From a checkpoint of a small transformer trained on Wikipedia.
Size: 19 layers, 7 heads of 32, MLP 1792 GELU, 66.9M parameters.
Architecture: LayerNorm before each block, rotary positions, untied embeddings, normalized queries and keys, attention and MLP in parallel.
Training: a variant of Muon for these matrices, 447M tokens.
MLP neurons of a small language model. Each row is named by its layer, matrix (up: input weights; down: output weights) and neuron, and shows model dimensions 0-127. Each number is 128 + 32 x the weight over its row's rms, rounded and kept within 0 to 255.
A block is one neuron, or neurons of one layer that tend to fire together. After each block is what it responds to, as a language model described it from the Wikipedia text at the highest values.

L14.up922 [154 124 133 144 103  79 159 158  48 117 130 148 179  84 163 151 102  71 163 115 138 155 161 132 144 171 182 133 140 115 103 150 188  69 194 137 133 145 161 156 145 139 128 123 178 132 136 131  48 115 143 126 181  96 114 179 155 124 136 100  71 157 128 127 100 119 105 143 172 201 113 138 137 154 133 122 112 205 116 145  59  97  80 127 199 112 168 103 110 157 131 127 136 104 126 122  86 135  92 110 146 116  87 119 113 109 121 151 147 170 113 137 184 149 130 112 119 128 102 189 112 118  76 116  71 135 101 124]
L14.down922 [ 89 120 176 131 127 118  98 123 105 110 135 153 145 122  87 170  89 131 104 104 112 158 145 159 116 122 116 105 136 143 120 179 185  89 112 114 137 180  88 139 138 143 115 159  78 146 112 167 133  89 103 174 124 109 147 102 125  89  86 157 117  65 114 117 127 150 113  93 118 142 143 150 147 138  61 151 131 163 152 164  96 161 196 152 157 164 127 181 111 125 115 133 184 158 132 168 105 112 119 127 135  93 122 115 136 178  55 136 125 152  98 142 211 146 137  88 145 156 160 107 127 130 180  55 113 168  75 165]
Table header cells. Pipes, semicolons and column words early in table header rows (Date |, No. |, W), plus nouns before "of" such as United, age, number.

L14.up20 [155 141 169 116 122  79 173 177 139  94 121 155 115  32 150 101 138 110  89 152 160 118 168 104 191 129 113 141 129 110 122 159 105 147 119 181 185 139 113 113 189 167 102 154 150 155 124 150 152 177  95  62 135 148 137  89 189  97  49 145 156  84 111  76 137  56  92 184 151  92  84  85 129 135 160 145 125 116 136 111 137 122 163 146 145 115 141 123  81 165 110 191 158 139 114 148 109 119 105 151 135 109  97  94  95 123 138 150 178 144 158 198 142 141  57 100 148  78  84 182  88 119  70  95 144 114 140 152]
L14.down20 [137  95 129  60 159  97 128 133 137 168  95 161 159  82 135  89 135  84 151 186 139  71 134 113 146  98 154  41 135 147  99 167  97 131 114 160 178 157  97 110 165  95 154 125 128 144 109 131 110 123 145 132 146 159 144 142 167  92 112 103 160 105 113 103 149  76 153 130  78  95  76 101 126 121 126 128 160 117 105 142 109  77 165 123 132 141  60 214  43 112 122 142 123 146 147  92 119 202 161 140 165 158 140 126 146 133 121 121 159 101 116 122  59 145 141 181 113 129  98 112 146 137 128 159 101  14 123 142]
Word-start fragments mimicking words. Opening pieces of longer split words that look like common short words, e.g. in (intolerance), is (islet), the (theft), as (asset), plus the apostrophe before possessive s.

L11.up926 [189 112 114 197 141  93 169 121 155 158  72  75 145  73 131  96 123 123 174 190 192 171 144 100 147  79 114 118  47 164 165 108 144 163 139 145 165 138  71  57 102 138 155 125 121 138 151 130  78 117 146 187 145 151  92  85 120 104 122 100 169 160  69  89 147  70  95 126 129 128 121 119  92  96 165 149 134 125 123 165 151 101 108 116 147 132  86 190 127 161 151 128 175 128 167 103 110 137 124 125 147 172 160  70 151 195 117  58 121 162 148 104 151 109 140  62 117 137 125 115  69  94 166 118 165 123  73 136]
L11.down926 [106 167 108  94 137 138 149 103  98 118 140 179 154 114 135 176 114 150  72 113  55 138 175 117 106 173 143 133 156 190 120 145 104 185 141 194 222 136 179 123 195 107 162 109 148 113 119 135  99 109 130 141 176 129 123 128 165 163 149 139 176 113 139 115 156  98  91 120  99 112 149 133  97 100  77 146 144 110  90 102 130  93 180 188 163 153 116 110 153 146 182  78 107 138  75 131 116  89 119 187 142 150 107 147 153  86 173  96 175 144 119  82 126 111 153 124 104 167 107  84 104  66 130  95  70 135 157 143]
L11.up1241 [ 77 160 211 163 105 127 105 104 102 134 131  90 103  69 154  52 122 108 123 138  68  90 151 131 133 138  95 134 139 105 156 169  86 169 162 162  90 196 104 106 134  95 115 119 175  99  98 176  71  45 178  61 143 118 128  85 194 176  50  90  91 106  91 151 166 119 114 147 150 103 103  56 149 113 131 177 137 129 147 142 124 121 154 155 151 146  82 130 138  95 169 144 177 123  94 118  63  81 135 122 102 119 177 165 162 164 120 122 159 155 139 108 165 171 147 110 145 111  78 173  57 117 105 156 117 130 108 101]
L11.down1241 [145 139 125  87 167 143  95 146 153 146 120 146 164 103 114 109 120  85 117 127 157  85 129 106 147 136 134 139 149 124 149 155 136  67 161 160 141 146 105 156  94 176 104  64 145 120 123 143  96 119 162 147  90 161 100 133 139 104 112  49 152 116 152 105 122  94 105 107 160 112  38 138 139  95 134 109 103 144 122 159 134  85  70 153 146 118 115 170  75  98 181 172 131 120 128 100 130 115 140 109 103 217 108 158 140  69  93  98  54 171 146 134  95 156 153 119 152 115 104 142 123 120 111 108 123  88 113 115]
L11.up1321 [144 161 154 120  39  70 161  87  94 176 107 112 125 130 111 131 131 107 172 179 122 109 165 115 191 140 124 157  94 154 103 120 108 162 146 104 167  87 180 156 102  94 168 144 145  70 177  99 103  88 121 134 139 130 131 122 136 127  90 124  91  72 133 125 161  80  98 114 155 119 176 148 101 119 164 141 114  85 113 134 134 109 118 123 180  95 127 123  87 105 167 119 123 101 156  94  65 107 145 171 157 144 147 158 107 179 106 208 133 113 132  90 107  98 112 140 112 118  82 146  72  82 108 119 151 106 154  85]
L11.down1321 [129 192 135 113 177 194 105  97 165 137  82  69 113  93 141 158 120 176 140 127 115 144 178  93 110 131  95  58  29 151 107  57 170 156 127 147  94 163 162 164 122 135 155 102  50 133 175  82 146 115 162 198 182 128 102 116 120 189  92  86  72 116 112 166 167 117 112 113  80  63 156 123 133  91 136 135 148 115  77  92 129  82 117 136 119 167 154 133 113 112 152 145 133 211 154 178 183 207  84  73  52 132 169 137 159 134 138  97 152 170  80 137  62 119  94 118 136 151 118 125 164 129  96 121 102 169 158 151]
L11.up1379 [178 171 111 123  83 144 145 163 107 195 118 105 154 105  92 103 125 131  80 150 137 151 178  89 107 152 107  85  96 128 136 131 110 142 128 178 134 176 124 122 155 151 207 164  74  92 160 135  62  91  83 160 113 158  85 116  89  93  75 184 165 102 114 143 142  94 115 128 131 186 132 158 107 148  66 131 119  67 116 127 135 145 121 163 149 165 123 135 121 198 164 153 142  95 144  80  99 133 142 117 167 239 184 141 173 104 130  66 170 161 125 122 112  94 135 180 102 135 112 106 101  97 188 100 105 181 155 169]
L11.down1379 [104 162 123 133 146 150 160 159 118 160 112 131 107  98 184  88  94 105 119 140 118 154  82  92 100 106  94 129 145 159 152 173 126 157  90 195 148 130  96  89 135  98 150 141  76 194 198 163  91 141 181  72 130 117 121  68 100 141  75 106 118 148 126 133 133 119  36  72 189 105 162 154 128 108 122 101 118 101 188 106 171 105 117 143 107 116 153 113 113  85 123 146 196 157 163 106 110 120 128 207 149 149 106 135 148 106 175 162 124 146  91 175 131  77 138 124 104 165 100 132 167 169 105 123 118  97 152 143]
Modifier-like first word pieces. Fires on a word or word piece that begins a compound or modified word and is continued by the next token, such as one-s, all-around, in-take, half-aunt.

L11.up116 [ 94 158 159 122 144 134 205 169  84 122  85 145 175 116 122 102  86 118  92 109 148 184 110  85 113 116 118 125 131 107 112 117 194  90 138  57  61 112 146 137 107  82 152 157 167  96  89 101  94 140  89 166  92  99  66 147 149  99  87  95 140 115 151 111 108 141  89 144 164 122  69 119 171 143 138 139 153 136 132 200 129 146 128 143  57 150 160 133 131 157 183 140 197 165 146 131  81 100 126 121 174 131 136 177 140 114 175 125  85 127 112 129 160  89 132 113 136 108 142 110  59 170 175  97  99 114 151 157]
L11.down116 [125 141 149 149 174 146 141 107 137 125 142  65 139  75 129 122 103 160  73  77  85  99 141  85 107 118 145 163 101 164 153 145  97 171  98 109 149 167 152 122 160 133 219 121  82 110 118 140 122 142 123  96 163 108 172 118  86 179 126 137  97 110 123 113 113 180 151 125 164  82 126  75 113  44 130 142 156 103  78  91 185 123 175 121 128 191 171 106 156 141 112 164 127  93 159 174 120 154 158 128  87 209 115  95 112 163 119 109 138 129  69  94 191 112 138 129  99 135  78 193 100 160 151  88 119 165 137  94]
L11.up441 [ 96 105 115  95 111  62 131 181 113 133  86  72 116  87 112 144 211 132  84 143 170 155 181 153 134 168 154 147 109 122 131 129 106  91 148 159 112 136 145 104  90  52  85 144 109 103 148 136 166 149  82 111 100  70 145 146 139 140 106 149 108  89 109 135 168 135 134 112 167  70 128  80 215 131 124  88 153 120 145 135  81 126 120  87 122 121 138  81 160 111 106 103  99 144 185 153 106 163 152 153 130 170 169  92  80 157 136 110  89  81 133  88 151 145 135 135 130  57 140 111  97  99 128 142  98 172 127 124]
L11.down441 [154 157 125 162 108 162 153 122 156 141 151 118 101  98 164 153  59 132 129 169  93  45 130 155  76 139 124 109 110 124 117  60 127 157  56 118 194 175 106  99 141 154 110 157 138  98 146 140 141 121 122 132  87 141 140 123  89  73 117 101 179 183 137 123 127 158 171 151 101 147  70 192 100 118 134 107 103 103 103 124 117 100 175 167 152 115 129 113 164 196 104 161  71  84 113 125 117 155 122 115  95 127 108 152 138  98 129  99 102 121  72 159 125 126 126 103 150 154  88 101 212 109 157  38 128 120 120 114]
L11.up789 [116 131  99  78  66 135 158 138  63 163 125  64 163 146 120 155 153 115 118 149 112  92 121 121 149 160 166 163 159  93 133 156 128 161 125 148 156 102 134 142 120 106 161 176  87 169  97  74 143 195 122 122 122  94 200 170 116 152 115 138 100 127  40 131 133 126  91 123 178 130  77 179 197 155  89 141 152 143 116 174 127  45 131 129 117 138 167 159 156 130 181 136 150 130 141 139  66  87 109  91 166 204 109 145  82  85 114 163 189 107 112  83 144 180 162  97 162 144  76 134 108 138  97 156 105  85  97 116]
L11.down789 [170 200  93 102 124 192 159 130 148 123 152 135 145 118 161 168 134 125  75 170  89  92 124  49  33 140 171 146 155 133 147 143  98 168  91 141 179 136 111  99  61 143 216 147 145 123 124 139 147 108 130 174 133  98 150 137 147 152 210 126 106 103 157 165  99 101 133 133 135 125 109 107 102 113  56 184 120 119 120 176 120 138 114 112 113  65  99 142 163 101  93 103  92  97 116 146 101 184  50 154 120 112 136 117 116 113 114  87 195 156 151 115 161 115 169  56  61 169 115 169 159 104 127  93 148 156 147 124]
L11.up925 [108 112 176 116 123 113 124 152 114 119 142 116 175 131  96 129 145 126  52 129 110 179 125 104 159 157  66 124 156 123  95 162 177  82 122  59 114 141 117 101  92  94 168 120 123 117 167 114  65 146 112  98 169 168 123 130 164 132  81  93  95 142 140 142  77 168  78 142 193  89  92 114 132 124 121 153 140 170 132 168 106 102 146  94  46  97 115  93  96 168 108 114 145 158 152 169  96 118 108  74 129 136 161 132  71 131  89 145 151  97 137 134 108  91 121 161 141 142 157 123 135 140  82  93 117 166 200 128]
L11.down925 [116 171 153 154 131 127 135 140 124 153 171 154 102  67  86 158 135 140  81 131 117 108 142  97  80 132 152 127 157 176 101 105 121 168 137 133 157 148 168  61 192  91 138  89  73  90 147 123 104 188  68 119 141 113  79 198 152 219 104  81  59 134 156 104 150 134 134 121 139 147 153 122 136 110 131 133 128 159 109 158 138 189 196 113 105 164 134 128 170 114 144 114 183 178 131 131 128 123  99  71 139 116 164  96  99 157 112 135 151 109 101  94 159 126 212  80  68  56 162 149 131 229  98 108 114 153 182 131]
Table header separators. Column separators (|, ;, or blank cells) between header names in Wikipedia table header rows, such as "Certifications |", "Model;", "Silver | |".

L2.up613 [ 91 173 141 107 110 118  97  69 132 125 172 122 134 127 104  99 153 126 147 136 110  88 186 136 164 123 125  57 146 113 113 143  96  95  32 177 145 166 156 163 143 143  99 126 145 113 144 140 152 137 173 172 106 107 121  99 108  82 156 151  82 109 113 132 127 129 103 157  93 126 130  87 152 127 144  85  89  57  74 123 132  89 124 145 143 127 145 142 132 144  77 148  95 162 155 144 153 129  59 198 127 162 126  97 177 187  93 105 171 109  97 141 121  83 143 122 119 106 143 144 176 119 160 105 135 105 128 119]
L2.down613 [150  73 139 137  91  41 145 133 140 215 143 125 153  75 135 104 151 115 141 145 141  95 179 124 104 135  95 178 208 127 175  88 135 159 159 125  99 151 121 155 108 157 115 138 131 132 156 132 124 125 141 122 144  93 111 137 109 114 143 120  79 148 111 154 133 145 185 158 104 105 150 120 137 155 179 108 120  89 104  98 142 112 128 211 167 119 116 134 150 149  70 106  58 114 158 122 130 142 124 139 131 155 165 108 146 129 113  72 160  99  95 144 144  24 168 170 190 114 185 141 102 161 141  84  91 114 163 117]
L2.up1002 [117 154 121 119 175 118 133 132 183  89 154 110 138 177 177  85 143 121 116 129 170 121 127 168  69 194 152 125 128 139 107 154 114 121 143 169 100 138 153 151  78 133 124 154 139 164 123  89 108 150 122 138 138 117 194 116  82 127 159 139 135  94 168 125 145  76 140 107  75  97 137 101 135  87 131 121 165 101 131  77 116 136  71 137 109 166 130 191 206 121 111  97 130  82 158 128 126 204 102 170 123 152  74  89  89  98 161 143 159  54 130 131 128 169 126 109 126 131 116 136 149 173 156 100 134 183 123  80]
L2.down1002 [166 110 164 170 100 143 163 143 139 155 138 117 132 172 163 127 131 121 103  98 130 101 136 122  69 117 155 165 174  89  81 160 121 138 117 115 124 116 138 114  96 118 156 130 149 160 115 100 113 142 155  96 129 138 138 121  45 113 191  87 149  67 143 120 130  61 195 145  81 163 144 111 166 130 117 199 138 105 165 113 144 192 136 194  94 122 176 123 169 132 206 133 134 141 193 165 162 199 100 177 130 109 144 143 125 146 108 110 117  52  63 195 110  50 131 159 177 129 129 117 130 155 101 109 162 103 151 163]
L2.up1072 [ 89 102 151 100 192 149 180 155 172  88 120 125  81  96 172  88 111 171 179 167 166 127 172 141 126 157 126 187 122 175 116 133  84  73 139 109 116 218 132 148 143 141 102  81 148 105 118  87 150 148 164 159 148 142 133 179 112 125 158 124 143 135  88 143 137 125 132 131  93  97  71 157 123 116 134 109 137  70 117  81 108 130  57 143 118 136 139  76 131 103 132  96 140 125 125  94  99 122  55 147 151 139 142 107 120 168 149  55 156 109 131 133  86 115 143 157 157 169 116 118 151 112 116 104 147  87  84 123]
L2.down1072 [122 154 178 154 129 119 172 136 129 134 115 105 141 168 134 103 125  95 136 179 148 121 185 141 111 172  85 166 160 166 169 104  80 123 139 141 150 101 133  76 190 199 143 138 151 168 104  82 121 103 152  85 169 122 164 119 166 153 172 117  81 127  96 146 125  83 210 136  72 152  98 104 118 135 156 105 147 121  91 110 117 146 130 189 151  93 149  82 154  91  99 172 145  45 132 120 135 185  74 126 149 108 131 173 147 137 124  43 158  91 115 185 144 123 111 190 210 134 140  54  98  94  73 137 144  84 120  81]
L2.up1694 [ 84 135 143 105 131 134 146 175 204  84 194 203  45 141 177 138  81 164 142 131 107 106 149 133 170 135 146 157  84 134 123 137 138  45 129  74 149 179 129 183 160 157 115 122 134 129 122  73 146 133 168 156 186 163 125 143 121 113  82 122 139 110  77 125  93 119 110  75 124 159  91 196 111  89 125 109 166 111 117 137 138 134 101  96 155 145 127  76 150  79 151 135 117  36 114 141 161 153  74 150 124 114 218  72  82 136 134  90 150 128 188 209  25 121 145 160 137 164 122 120 111  98 127  87  90 165 128 109]
L2.down1694 [103 137 177 150 125 139 169  86 139 118 116 120 158 163 117 123 133 108 116 110  83 159 145 129 177 173 135 147  78  96 138 177 194 123 108 106 143  89 118 112 165 127 157 130 105 174  99  89 159 151 129 139 137 109 120 128 159  86 120  90  75 111 153 122 150  77 112 157 156 182 101 113 114 136 127 110 110  75 133 156 163 129 145 147 146 116 116  96 146 106 123 125 123  74 156  90 153 194  86  79 124  92 169  80 129 126 158 102 122 149 118 184 109  96  91 164 147 149 181 125  71  91 107 179 114  86 153  53]
Table cell separators. Pipe characters dividing cells in flattened Wikipedia tables, mostly after a cell's number or name, as in 37.61 |, Eredivisie |.

L2.up242 [204 114 166 130  97 122 111 141 120 119 176 149 119 174 106 179 126 143 141 179 136 145 104 173 132 130  79 153  94 145 109 148 149 115 148 109 194 162 159  86 164  99 106 151 192 111  91 139  44 123 131 184 160 147 115  92 137  52 161  82  94 148  61 131 161 124 153 103  30 129 142 173  87 200  92 111 135 112 128  96  87 131  73 138  75  71 165 141 166 123 109 122  58  94  86  56 135 107 125 130 109  64 123 134  92 115 150 156  89 122 143 104 125 138 135 150 115  70 102 187  84  88 126 177 179 112 100 112]
L2.down242 [131 144 132 110 114 136 129 137 112 137  93 102 143  94 177 187  76 134 175  68 127 111 115 160 125  53 166 117 104 167 121 103  88 122 141 132 191  57 109 134 110 183 156 125  86 124 125 171 167 110 138  97 101 105 173 169 137  90 110 130  97 108 139 131 149 118 143 141 141 130 126 150 190 125 143 138 167 201 151 146 123 186 177 136  81 150 183 131 139 131 197 147  80 187 144 104 137 129  44 166 128 151 100 161 171 130  94 162  94 189 168 153 154 134 159 123 165  99 120 114 145 102  98 127  83 153 122 127]
L2.up1436 [161 153 106 144 104 160  90 143 115 107 110 172  68 154  59 141 113 135 122 117  99  89  95 172 146 132  97 167 142 165 147 123  75  96 152  98 162 135 185 127 124 121 117 181 125 143 120 115  76  87 102  76  81 133 126  77  58  74 215 142 208 167 137  98 130 100 148  40  70 156 144 134 111 124  52 114 118  89 112 149  91 117 153 154  64 166 172  70 127 159 138 107  89  80 132  99  85 140 105 115 124 108 148  60 122 153 132 210 110 144 141 161  78 145  68  85 141 138 159 141 100 170 145 110 164 108 117  59]
L2.down1436 [167 113 153  92 106 118 110 136  83 123 115 122 175 179 108 201  67 100 154 107 105 151 137 125  82 116 122 180 166 117 184  94 137 109  88 145  81 124 159 115 104 185 131 136 116 147 119 176  87 154  98 109  94 135 160 167 154  93 192  95 168 177 110  98 132  82 157  77 135 147 180 159  99 136 115 190 125 134 137 141  80 120  99  89 116 108 190 178 163 169 150  67 151 147  96 130 162  80  61 158 168  95 179 178  97 192 155 116 106 142 177 133 148 128 189 132 159 113 196 166 130 151 145 111 153  84 110  90]
L2.up1535 [132 102 110 164  99  90 145 120 153 126 111 164 129 128 121  99  93 111 152 115 133  85 119 139 127 128 121 100 202 146 115 156  61  90 137 148 129 108  97 154 156 170 129 124  97  85  88 189 152  93  58 162 130 126 167 125 174 110 113 122 101 151  99 114 117  82 140 170 108 126 139 110  76 150 167 119 109  99 106 115 139 158 118 183  89  77 205 207 151 148 112  96  93  87 160 100 145 162 116 135 105 120  94 119 190 160 176 109 116 113 126 135  98 123 144 128 126  78 133 189 171 121 112 133 128 147 166 122]
L2.down1535 [151 114 151 133  85 138  96 143 137 117 113 126 136 142  91  73 158  73 163 130 109  45  97 149  79 115 122 131 198 168 170 160 142 168 118 157 136 154 100 191 139 180 172 105 103 170  73 154 155 162  92 163 102 102 209 165 149 128 129  68 109 137 107 124 126  61 146 147 102 151 104 134  26 156 140 127 157  84 168 141 120  94  99 175 149 152 173 153 144 172 146 113 122  30 155 145 117  66 119 146 109 102 188 175 103 169 187 111 134 135 135 113 164 153 176 115 109  98 182  90 132 130 107 166 100 168 130 103]
L2.up1712 [166 142 108 143 112 160 154 117  94 129  98 114 107 143  72 171  64 156 171 132  99 150 121 169 130  85  92 149 111 171 135 117 125  91 161 138 120 114 113 164 213 138 113 114 132 108  70 125 119  87 116 112  84 134 168  92 115 101 165 102 155 106  85 117 129 149 119  99  87 126 104 173  48 144  56 127 146  90 116 107  81 156 104 138 134  53 143 118 119 167 159  57 127 102 107 101 108 146 127 160  82 138 128 116 159 167 114 180 113  77  98 169 106 110 117  91 132  78 132 140 131  79 154  64 144 102  93 107]
L2.down1712 [164 156 147 134 139 122 139 143  59 124 118 138 138 125 108 201 128 100 180 120 139 138 123 154 119  33 108 129 148 145 165 127 160  74 149 105 118 151 117 170 164 148 118 104 122 127  52 101 154  91 145 154  61 131 151 129  98  83 185  78 167  95 120 152 120 151  88 132 102 119 147 206  66 118  71 159 126 127 149 154  91 122  59 131 125  96 112 129 104 149 153 104 155 134 107 125 125 110 157 167 127 106 145 132 134 143 138 126  97 115 112 132 123 117 145 128 148 108 151 130 159  72 145  92 143 113  97 134]
Verb participles and past forms. Action verbs as -ing participles or past-tense forms, mid-sentence in narrative or descriptive prose, such as buying, drinking, took, owned.